Weights of a small GPT-style language model, trained from scratch on English Wikipedia: vocabulary 16389, attention and MLP in parallel.
MLP neurons of a small language model. Each row is named by its layer, matrix (up: input weights) and neuron, and shows model dimensions 186-313. Each number is 500 + 50 x the weight over its row's rms, rounded and kept within 0 to 999. Numbers have three digits each.
A block is one neuron, or neurons of one layer that tend to fire together. Before each block is what it responds to, as a language model described it from the Wikipedia text at the highest values.

Final word-piece of a person's surname or other proper name, often one opening a biography or sentence, such as Bald-erson, Trot-ta, Mor-ais.
L11.up16:461509455512501469528536498475398425499446494497416479543550488573528515526471493487500530406445472451455407482452535462437550489486502462497358384525526479458434579533483504461459522457479539498479451473477581534430483492515570514465447437545451523570411528520513580504424512481440533388481519580510482557400494522488448465511544538523566510554569461517496517424508423457533430617532
L11.up90:520452436481470597542489500407512426530471469513540568486558585542642459484520452531559475539423532456444518414461531542576382453473478483545453478515507397409586477361420506529353565531508475515497470429490543497450496535499432454482494446549488524574446502555507519453503498514467463473480529515550524542503527545489410542382468566519557470500406432476495536495532394508543413537432
L11.up501:523510553464568480509512497450412495525568531470576503455640460604500434488499595437415487556519464505591524532514499450548573490453414517582529474546478442589457475533444522553424460492402464518568505546431473526550546531448506478465442418568567425534458500509558517381483382532486488529528576520459482590496562457528503509516484524602431489577411396497574441441528458458499415518464
L11.up870:504439489475554508475452506492599508542430567523554623528586513550514393590428500509461521460468414489463503567500553504522498470529521459518519561596529446477494501503444545451431522601502552495576534532513422537510616499382597454380538528514479511586498508484405468604499491518508480463512570538472480612499554494523523461444447550564455428426521446512439515495484481489405405575441
L11.up1283:522579559502407574534477442467521543560395523622509477526594525499519462568543483557509508497511559402420455543498494470426465522564482472479503435453478468518529640404512462543588518546503420416555464587457587502578554473582472416549482478576489547513422487634462464413523501431539418465474502469439481618538510461431510483432614489662507475490530448459409485452461455544502529556429
L11.up1505:487482495475505534490500587569446577480480546527554525489587575508482495584529537570478564457555638537470495575450550479422526513502537477464478477547408431432469509432510420608408428530569432516487490517546475497562562501508392466470429494457553554502578488577468499429479405498544571477476498484481514571480460451527574422428520470546532418541506601473424470501574527483417489562556
L11.up1741:574458536446582501484535421469533545563457436454530581543550454524550463474550390516566545528446515442506524482524446531489429483479511487544470469437532398484442518510471511617425551567417402500588528511477441495482471468546411452553465442452469475587455488485460575522490453423441468533494576461416444524509496418542581511443535494519490415534470364488484537476530367407533486588396
L11.up1893:520405494466573583402501440496439498594479485512500603488475509456572422444437444504504576468474556506401560440496559501497539531450553499512564472434550498503534573498544503500502535468518546534524465546504520452474526500516441385487461377462527419562529568551541559495544474486534382573466553603414504550476420501510486505468497508472418520427502437543514468476498539443551509569496

First fragments of multi-token verbs, mostly right after "to" or an auxiliary, in narrative prose, such as subd(ue), res(ist), h(ail), over(come).
L8.up1671:538424477538458497566468497487372499580450490514556515450542528516605549504479521430452506569470589530522535476522469455485503509553494465548410490469345476480595482620459488543509524506509585442531495483445537476474433574500455466513489475524482552500498513534519504531530458539481555469459501584542557550453542616603466490506540479442528595528561465532558569459564384603512506524397

Main verb right after a long subject noun phrase, especially critics, reports or publications (called it, named it, indicated that, shows that).
L8.up598:491570570487472496541460497469432442544433537520434468390451527472495456633410508407488555534471497495483440527513553418533509499510497376509440488500413459494523551613542495459494551517437539502489463484521468489504515548398557454554505433473492555504483458525486542460640499453420482454374452501517496583526519538487476498555521427601513595451473601562454474526504458467434493455466

Verbs of stating, finding or deciding right after an authority or source subject, often before "that", such as recommended, ruled, theorised, notes, found.
L8.up1170:452496578511488532543511465457545476487459515532444444482544551466470480579434453440526492445547484425397531565513563486423493447454533447524452499557443499586467528591457520601528440573547552449512577545497447530492453525425470507491425486523535471553500470541504461609493536450488530548415531490512483575576453494435442535468552482653437612501471493472545425473501528534460539481395

Surname tokens or surname fragments right after a given name, often in lists and tables, such as Dob-son, Walsh, Lee, Rand-le.
L8.up1679:462530503562445535513522533456494436478522537586392472573582473492496577602403441544461522480490567433516444542462546450446549445589478419423423407629502495446514527514545492439531438568461560420432501611528492507494516464557472434547500509481410510550519442546537491390566466463512585399456434482544522522427493428527499549494521450510457511469584575529469432448539490581432563590417

Last token of a sentence's subject (noun ending, closing comma, or relative which/who/that) just before its main verb, e.g. theory declares, Police announced, which began.
L11.up34:473426522486519412483469480502495486416390532455498511555452527618511542506469492474523538411494566460356497515491464442571461468454468522522568426611532509529469504421573555483486539543484472463488650587499533555458553478462425508442509483458504502499449463516501475512561447548503431569433548447475447461543530477474498545384408527483374576544565485521497590453462491472484530387405
L11.up63:466418536402489472441554482498394418490468611548457583610491549497442556524556608457487534450518580453483504539444548512429477383520546530467495470499488489549490501507442542532403502511618487464449535475468490527529515517481567514472482503478493524494479550512494469501510587503505465518497550504479529623422433444416434534562414472484516571617565536391461420532518527563416507481479
L11.up106:520441450420514582439509519480474450606522547536531542538538501505623385610465450427592496490463588487437488538522541498553416413507540516457429518528504467463525482452551508505426521447479584483566531466494491575473538504525523511452458472504459444544425530524492577549546565556487524479437558454473513466442533524515461475459460517427489593584430515553597468458471410485469389552367
L11.up555:522470495370509508494465392416506503481473518628522497527500548513427462451507510580428464452618530515496527538585525475470526466472491543509539457559549582452575492529545558573604562427565604502566525518419437422396549510542519548596541440516524469570471454500480399465595476507512491442403471424538433472503475527524554491391446478509454496469450542541454537354510579531445482437418
L11.up619:551539475509489551432468440536486511540379525526525513496555529540490451424506510455438529518511532522521482505560593395540519486482518463534518507582476487396465571495491514506401496482541484486510552459478465563390495491518547474442515497534456500608418552493507417561502592544446519548436542468483477489461457513536480382475435505434434539497425475470443517475484504538488444505350
L11.up627:489447504506523551469575521469472451530527527484517553565491540558559349595416479457525523481494546460469496460515471550510452513529517463467507561551497483440495505447545498433469571460545485462522566447440487586417479493445518516461532472525386431516523566547452555553590567578417502591442579574412453456523482531511494459452553491412436593535506429595499484492490477478409445560390
L11.up1870:486566536490591541419478500440476448474495535493488481492524490504598499551456492458587522529528541590388486511476615494466485515510456568449497448502454444526490471548456531516456407587615548508511569424526453583400552477476459460494475492505487520535560453534475541506486560503462522515449563518478499526431506518549523545364408539482490589512539494438501472471532460506501467471451
L11.up1886:490468490584546421509471443499575463468478510514503543442458455558485495473540521473504491516493613540441423556548523420496441512550478492517490539502533460475568491536443534538539468453510551486452579453513548527436540506469549482559476492487482474444472496479528461528549556445509520544501528412505480565548444420500363526511439540444478517566463546477506580449458467490526546541436

Early or inner pieces of multi-token proper names and titles, especially places, teams and books, such as Kn-ares-borough, West Runton, United Kingdom.
L11.up97:464466559530412510503563471512475426527452580503469523459494516533493502603447531519486502472564468521516427564485582519528529573565417525526384479525460507463487512511509560427500530492454512451560454493544590495502458610465532608537409477403543464535518548544508572577566460543514536389568484429498455468585515494442426565418487551616430542547418549475480469499448437492522515481507
L11.up290:472500543494428474503438463529536415532521494573516532523526446463475483573522515519520615468497443523445534521575589447559488450488472569489426403507511511420525552445343469552567459487507453484496540528424518526547472562538536581520524512462405524470519504551486549439624483495528498511454420454448538490503451509433465473556511487558477519477430560448589537451485397451412516597544
L11.up422:502561553409479544459494531490445513476565496469531439433604491559581452519464474580481493463597528421427485555391500495496519402410469508535533471457596496482520537535563511510545517524496460535484514480432476519508521574418537489405499489539577365562570467532494390530504516456450384534490527536504394583577583489574516527419441539543500411398437536407516483398426556484532537549428
L11.up467:539455533489503542478490571472531515530495524524487335456508502571482558559503530517517572457499437525493562510458513508503569488487510468490413452489601477477482610484453478493503456468430554433497492556506433426463471603422445459417424552446413506533601477519504503490536522486527456448508392439462479436578540523497543428413586519559494509496401555538597526437478432471446607519522
L11.up575:454464544502440548523497559477492448492506574577500478384533457514454525510476552525542577493454553475501482522531504517416541464526462501455437439514508545563486525602451481527453480480512406481542483572442486456472532527472504560439457541514432516546526547535499484475552519546531360420495515501521483537537552574418615531437535525577405444496436501477577485510560527499429503578504
L11.up932:489393567426494521527466456403409519477435546499495481565562537559489497483504524471535520498441557515482424480527502471522468574529508461526393523601384499497570507547534504511548487495441528501533582578455399523452430509498580551410490521457505561539501539572373506576518475516486468388445499515553542513446513484464422468506462588455495511436541531436500510501491553420489470537524
L11.up1825:464364499470514517492532408444478493586505551505482507424420535548465550488515463536476468541502530420570482529504531437549485574435439505503483457501434525513578448646513506457571444494451527528485535470480506497414499548513548549462446508470536403557570499523576524627477494518495481529494446485524535515568523532527486506464508505512438488497498433451524472489510532520554478483502
L11.up1834:518432503480549532507484478503526464533599513545428455391484456514529532541556502566458579453548575587535435528414531541435582486514531478491555535447527497483482464534491448582489472513425531506543526567391566515535580500442557559475477439481421526494564441550581514519575461501557419410459457486526389450617515402478520437425503480543484429475449532493520516498463489580480562562428

Later word pieces inside proper names, mostly German, Scandinavian or English surnames, first names and places, such as Kofl-er, Hol-ger, Hol-ms-ley.
L8.up782:501456600481430583505437463388497386550527541555457430394471495526533516565500509471486524490478474457529421500495538535527541506470532446420478442577497507511403554460419435499456470481499526536520507563504500503563574612480364520464436511454504524573562597488526518548502424559525548527533399490489484446478581485434448420472485494582445537529428461535513552520497404444394516555484

Main verbs naming the central action of a clause, right after to, a subject, or for, such as played, performed, scored, pay.
L4.up591:504468518529532506440506525434474570542547433530587566525532537470505516515455498498472572453606524537447420408501462446483453416506596530411539432556374460537466491578502530536496574574492468530550483556568458479456418544566485493537482497436386560574498497516519517402550463537489455520554510572491551502462550488515508484497432432426448444581507531530534482523393571470468433551535
L4.up624:534514451562490520447474442559477520502529467465524504521414462526513630545421501491439583501487517464509478509470483517509491453522475447433476520548553388477540523490481473526524466415523464470518567456559501418568492477539531510526570539569484571427529496516450471494507559492532466389522479555475501529474504463426529464516554406516556488449584368496523553530544545558488542513453
L4.up1165:418577456547609465417523518600358529448488582485618540586551487477442580584445549509484533477523525535558513512523441446450526486442544503474455403584494517509480518515481523504611505518504513488401577521570522414442555442512482510553510501516430596488479450520551604498502536519451382475508511496510532529406424467602572494416469482465409479403459549459547552476528471539480559526498
L4.up1247:496567481533408431492570578504494542487553518523429448488437559478402473476492478478551489459543475554494477473531457491491566479503474419485440514538401442514446611555530477440603652476430446398462419492526425531443496481490512566531485497489500534482619491639523470573593553421445447555461475443417482553429528527471514468574479456572528536574416498506454466544529460559557543508500
L4.up1328:539531498440508476506505454530436496517490468434496423529369534549455581519494492425533512572560482522468508497503468492477579368513515420496384486522468486454510534552572435496490567480549487503515586511496508547434450517464547526463477506481448513458539446601443543475594618468480434496449436544488476501418543562539466535523435389511552505462483470539459491518569534555589565516506
L4.up1417:439556539584478535474462469571539484525539430592477467514534569516453618549447585453546463551551556546458531458491429512488581459443533530450451491468441434443461556527504583503488487479461519562505485468480529511413491422477535553482495460442550464543657495547588355429568544437467415472444500451444481460452453482465513529467499444408445561470450511484458496470579470520505566448597
L4.up1670:453559475505468439489537427493415530511507454481438420461445543519473526561516438487479490492621515552484467412526433475476544464538505457464437450540504445531487528554524469477528530595498406529469520560501472469469445496478558519453496446402501574500520502625474456490639527545566470517463460515492530467437537481484522529561456446488447490450464465553463438476540578555548610533447
L4.up1938:468543513549400528494505489493512512568504459517532498478506524442482495500549544477471518419515568443517482443458537489536531501449523405464466478530429543400537507583441518495605459487439528484517497503501497459446522618481505484556503499451441517546538535502491471524591620449471440480449445518528496487482558487445562556472493478478366629611495481532520528484484485469516522436418

The first token of the main verb right after a sentence's subject noun phrase, e.g. plots, means, stated, is, were.
L11.up788:412548505483413449497551471538468510587536467564577535449522444547424496508504519579447475536511501530447512556475591448504431553558495472412459499593405547443503474420429414502547452525507461444501546506478456550392492398569456519515488460486465508491519452519487461600473466473493534501467487382475492497488613398440478569518439480713516480486478565451462634453422480484480515448393
L11.up807:482561458548485467576581576514489514521535437463428475514468475513482523482433539512462528508518500496493431546405561437492530516482400470444518533635439491434503489444438486476482590553480468483489541484521489514461377495482574529482492429463498474551504511555496506576453511501453547526404481510491538470503523543512507494496504527599567506507574501539529503535513473609588506481481
L11.up958:523432475485478484476496535509527427452429471469502473457481501473490512498523608510439603522434546547485490515548568431493520481456517461498425519474384330438409582497543536528580481542390514511563475471430521594363627473428520476458510546402427523575442523526566558559551629454531490467485586484507481524552502450544426553442620546509418525465508564495513619393498501611364561491379
L11.up1049:498476470391469530501349499485472512599523514540486551489499472494515467622459485540531548505483510505554507427544577510645498503480475415411442501588493486452568512551550442490606572467361497486485506496438535479460524432475481460483519381502532535513554468515487498491569587381514538408467518492435443572515513478559506464473499457571479534444483429488529514470508458575466430561413
L11.up1343:474511477533467530524510525498430463475429489504544554464514523527593380534384481517524476439451610507480507530477551506557421497532602429502404518507448529481530552468570438474484570513349525476470523539419593530527479577518482452462525553479540530482510511563552589527524540481401583468408491519480524506432514584514498544521495409533387561464550541539498501512518445542508447538490
L11.up1363:496471481456465588479483470546396475540437500533558553478514473508505489610429537397389623526440566495521546529469618530575510502501520468575375476446442513501458508568534463534440505512372450502500451501466515495543524517483545519518454479433518530464463385526596479457527561477424469486469452536421416561530470458524463538428522479563352544408508540519524505534605461574475469422399
L11.up1567:436476485521369443514473466529510450503472517559579473537449510582439511469417503502479512476519633492383542458479529563569497585583532417509362512540562501434428556472515509476553492495457565427508488438447417484469522522440477522485604496565478525480449450553461414603481672426559505521485487507466438579482473513474510451465534427551527595534473519505484549485536509571548556487539
L11.up1826:475483456449493558361518543506447420477456488502427557464505504501535485552479523551576542473390594473543474490492561474599465450506482377467406593521450497442485571370477521534540508493418521501451424535417512427477538524443459495546483510488563593523543475525593589539532507444467501466471535516452487460396501476550505474539595537541549628481597573504520502528518399486421491493453

Fires on the head noun ending a noun phrase opened by the, this, his or their, strongest after "this": this arrangement, this time, this region.
L4.up170:497479544479517508407406454469480541497485486495520569481546591575554447505633542569603476478464484518536430500529532592421431431332449486576530535576507444476592552428555524561453524543491432414437511523556522590524484540509535470564449438537479518505540485600502459410560532535511492485478500592462510474589531528556485532476453476567527474539559458498453506504571565533464489415347
L4.up299:570488453486475540440494530470436516497497566488514546487444472543530537499597367521458462530505454504458436535564527487517508466514405392477450530477522495571545529487523521461510476523625506442522461568438424509548448601499482490568386462523503435515471547526519426428506540555481590519505510428605483410510531450504404616451471612526494546581525428484530589445484515430406518618443
L4.up361:540534503496502576471528435436442535525554502531554530494498531568527485482514536491508490516571468487462458540465517531416466512495426469527399582556494527447482511463498572569442530529558496446527503617404509478509488510468461464553497390537548459465549542484478465484563472509481517467498448541557429519526547460526422561457521538493485502594484451561533476474486511496469509536534
L4.up362:535500502473483423434440464502445449466411592437468584507428509573574411497463407587585444465477475524547503559458480527489362414432418454532480563554509558520562563452543536474503505550466465430434466575520425566455523519509542478553490499534486450449448505515417427487575535568441540549582490443457502488457494510487453454532494506587494460580486503508385498558477495471493531454416
L4.up1249:554482512521445553530451431514539429536567507509534488478539482562551421513518451551497510401573507485466408499467658504456453443409454525464550485507635550549487486571450614518523458515564491594515536580391524538519502530450514455527402470501596398531418496547525464566544523494488504553558418494508503462572484406458555578448443485554461537521427480471560519491460515565517534524439
L4.up1279:536526418482453476519526529499528437515477539534515487512413507557468433460526536541557491464459487417492476491416504542548339421566468514563523471474444540511507518504420593502419541475458393455419511539440394551412520617490482505517533510540566513475575441540510457453571567473493499441551488450486465447419522487517490546450538486528487532595474501456461496521480521508486593498351
L4.up1309:541452437517408601436550414474538483544522524610351496438540481545454462532499492488520489481519493447488487545501563457511422474463433568525552484459592551455529497445578549471492601626476533506612536503425477512489581427455547412562454436544459453507482421530422480545528463517473469487428484532471438450616435498469545514485516439522498523478519582513554412528459508496470486495449
L4.up1755:465517527520530575486517478419515537493585511430478584571551475504556464460577508513540459512527479412496450488497465492441394457423424486456528513556488557556582475436528534519370531499606476565496485571495501521557462519522460451461397540539481432443460535521401553473482498499418541540560531524496556528548492449498433452476503541501555476549512433389480536491484465503502399541555

Word fragments inside proper names, often accented letters in foreign names like ö, ă, ł (Thüringen, Văcărescu, Łęczna, Kasumi).
L4.up236:425592582566485534416491426475424579498489543557514587512507533479524566623541466452431621507528560525421414531467548511443504456518455462561439575511562513580536520544516541474488564468547490442454512536510538530546460504465503469543436458519473483592518485573421475499514457551517431462520383542562499510545577512510503564550405473504394523493500479440578509457584503574472608547488
L4.up369:503556533591496509457501462498428474626308560492486563489535538506654465652530487449496530571533534472459465485485552435488436553501513485551506492516492507472590498515505505499573508554576628487530520463472541487555433505548466480500541441469499455501471537535410556502503454612479500487477439454553467422475580598542434543555466547576399567484435505529532512529492485595524445507486
L4.up401:479602625568470488387525449462429536457456519503533556506546506471550541564439489521430595488561571483390405558475529493557507518521492393545470564575539469537536530533509608467499516579520497488534538533454502547587493498439527464488439444504480489555478468541453478488538487551549445467509409507494542529565574447536487566459374483478395562507489428417561540392513503516523550533508
L4.up833:489575513548520519437483443487494549468561507516473447514462533515515534493542446470517477466496514533455465508440515503448540491459473494522528556524568491580458511485490563522484450513557482520548549524477504505527485504432612517549447563567507457412495482739466475455481485424523465502441420559516511452496586568516522479557440491551470507512521431489568454487543524601608580484581
L4.up1067:375504483515517585514490510505478566497457443556509560505572572425497491556475455526551670516553522461460444479485528469499441648518476531479425451439505467545498435416456556532566479602586589456519442488482555453460431393482474431489521508467490551511551488488601571530503473461465442463497464504488587472551575524463485528463474462458537532463518509530560502510493406495467479618568
L4.up1068:482543479444532519551564455496489550522480505521528598497492427513502608527517545509548594511542494540467488506450516501411488554490588502498358425500533500468549527541500489530569499425489508455596547562464567499404497462486417472513510454478358540456548462553566540545506526534477506393463436491577565487525488513471547539497551534530601508534543479478574564470528439499448549501533
L4.up1729:480543542387462533566486482549425553572464571501477523486532489553474545478498474454547531536512496503345538484521523535527522554520498481454384424572455427558505478468555461491555418520484488517537553580449596516386566512505534463506531447438462482557480488562489474527549566567521497400544444504565528467487472525427437495494587465536537469488534484487557503489512472385479538498552
L4.up1882:442505531583461507507573453466508473476469465598510523452532498438556494545422548512475565468503504526488482530516643514498473596520628471544499509527492540447482547451429580561465537444386498481512545525439487464443465446526520456462515418469485523558481464509531542416500420497528481479428486473509501453539508439597582556478520510517398527497565519551459594494538522433447541499494

Single-letter or short first pieces of words split into several tokens, mostly C/c as in Cameo, Calls, cataract, and circa "c.", often after a hyphen, quote or table bar.
L11.up115:533555561556467490476504517452482483505575494563536476575467509517514456475486481478411370475466568450527608470519458521525502592656506545591424406416462580425526513517520531577456418501556500422475463470498540542524555414473551416446479568478514531503496455538557455423536581547503506505530515533540456491574451504495548491466449514558535499474465513497481589507474465600500466419501
L11.up178:512533485443502445521590514564485551536497513414543486482485538571443488517530555494320454490579599475503603553488533540601493556589522511505379463498426431514506449515435527624578494487519480483525539545467571507581494504556436495515565426517449563456531523532525477501566470534406528535495437573534484472412468566426500517492570456492543510482500502557493525446543416500591608384518
L11.up459:449444482465548518575543582520520423528505586380624546584564518520481551527327565425504493544541580396469486514480488505552434532503501534458411517494489474519405493441468516493417454503503554473540564531503510467477407517525499411450527408503417620457541505527531410500456519506455448614469500561561510457516529434416511532523411431470483455445548407457494483495508462556540483502459
L11.up880:476453466428538500527518529489447467573445575498484502508473462484456447491506457415523477430462594523570526549491504519581445525519507433512461554546477460382551482451490440428544554570561504470442567515502467495454486495485439428522453519491465530481547498564493573493575540447441412453445451479524614540473499556521465439531549493500531570567510370522489601485523458449502476532408
L11.up920:513461533444470510502420516480541436468449488530498430421499478520580474536486502464519577432419516491471495423440472565476448508477520448461491528564503503451470558470519547541506509514454468514488532511406479528476611557441371405490524452390532519469436492545508475473509420397418463473472550471496557428461601523578500444443590456514462430588630517467547545517506514430513540533480
L11.up1718:526511455478497459530465591596445506454494564537532504439410623435500436529439489466460496445484520453541517385463549466520400600465542491402433572456470551470458440438488628626550457520527464542467516524518555496445524461568478508476518468490448585512495457535524486511619406524465447549487516459519522459422451573434563486429542492518516526566490502610494493516524397546455498427487
L11.up1858:508511550502521530488503448534434561601540501553540557506536471490506460557462421569432582429453571445447535463498485559516453450469496438579514492456405498492525545529479651475468540526514553502390494548410537474473483520465580418493460557474514468544540556526585459578458473503489528385517477487489479406537507545444532534405541539544443455508524420479422487524506427557553559562491
L11.up1933:489444543489546542509480432532379461519468498485534640436493511472530452461533539422481515588428531529572563460454559518507504506476509468500467566564442473541548419573538454599542470561470519551563471485417512559403382546500523465521492409365464547481484569545502450487592626563489389463501507516585494475440541439451592515412479496494473505539452403559470489517479437552521569413477

Word pieces, often the first or middle part, of proper names and titles in lists and tables, e.g. Haz(are), Rand(le), K-ral-jevo, N-ing.
L4.up139:488495552541513573454523440427608523585476580578529511505428436480546524596548520507459602496539492519488487463427637541486502579505586519546396515567548511453483577450437549487509549473439535457498532598460464510465535507564489437546512450503498530552523490491560532505513573531502392466459432518489462552472458535447545539550560396547404579498554513533509475509436528421454633553491
L4.up166:474550550536463520446493435465524526517571447524459529509573476522526534550612432548541531528558494544492463521475511575509534601588550469490403438495567499456497526540509559557507540555501526487440539479433600456521558416591444472551506407470495459568531510570524568512574547531506414411440367503554485546604492560395492586522502492532427508521504487456526562428503484484579570540495
L4.up443:524472565577494566427477488497423469490542462536438519546584587476528531599533492541449555509581586487470482538410460560473467488526439406511464471482545597440443613409485435509495535442530542455493524554515515435548464478516471353534437433493576493566481489601463489505584451476507415450441366530546511471612454500451548493484447528579395540475537485460524464490504478474513611468459
L4.up626:460590491532408507424466428543471396468496461522403510556550544449540585487523530528531491523510514473486504497432559394567586534550495429492521489482522449487473612476467503487530504535461455446445476423469523532521559526545416423501435537463530507565477521570449502459536540435462412443487465521449543531576588581498528512561481505599423503526471431471462575433448432442479482537396
L4.up650:498458541568550548397565419472576510485518494543487560503495555477587662615506491490545552557519526555479522545420498479475553480525503466482420444463547475515519569525480497481503543490462495463457559478482434435494505532508437479571510459439461521487532500568533437510613543535434481429485334528428555502593500473474521576482504482589458556535603510421464612545498432479512652506525
L4.up761:480531481564509598483485502519380469537537550573500535485531470503592576577482442471544559531540465537564443559471512515517567413502419498507538458474489516531502420559532459474556507557530486532506532546472605511556483443433540458574510469443475488507623519505576403486619489493509424456393399504600432595534501472575552584510404457557498567484510518513505478505546543581486549611500
L4.up1556:386470562631499581492586448471474491480532494545501551502521530430529658537511350488395595490482530480533414496494557497422505511508567425506496549569527534534516517458517521501493518531405538514413500594506606463545532431458462452595482394451480453462493538468477537580590445586525399390504399459554546424537518439437464622498505521521429475482596526362507634540504454493432569543489
L4.up1566:509514556417512583507526418498481505519434494587558555466481525503597449470541492490478546441568589484512425484489517505464395550466441478487445506578528460484418514528526623519571588459426514414498469549413514519472385460495491445547478409445507470536522517533520572547512507556444468427456512541507401421457533557459514577475471525495443576575523577498512529489455556516521608475380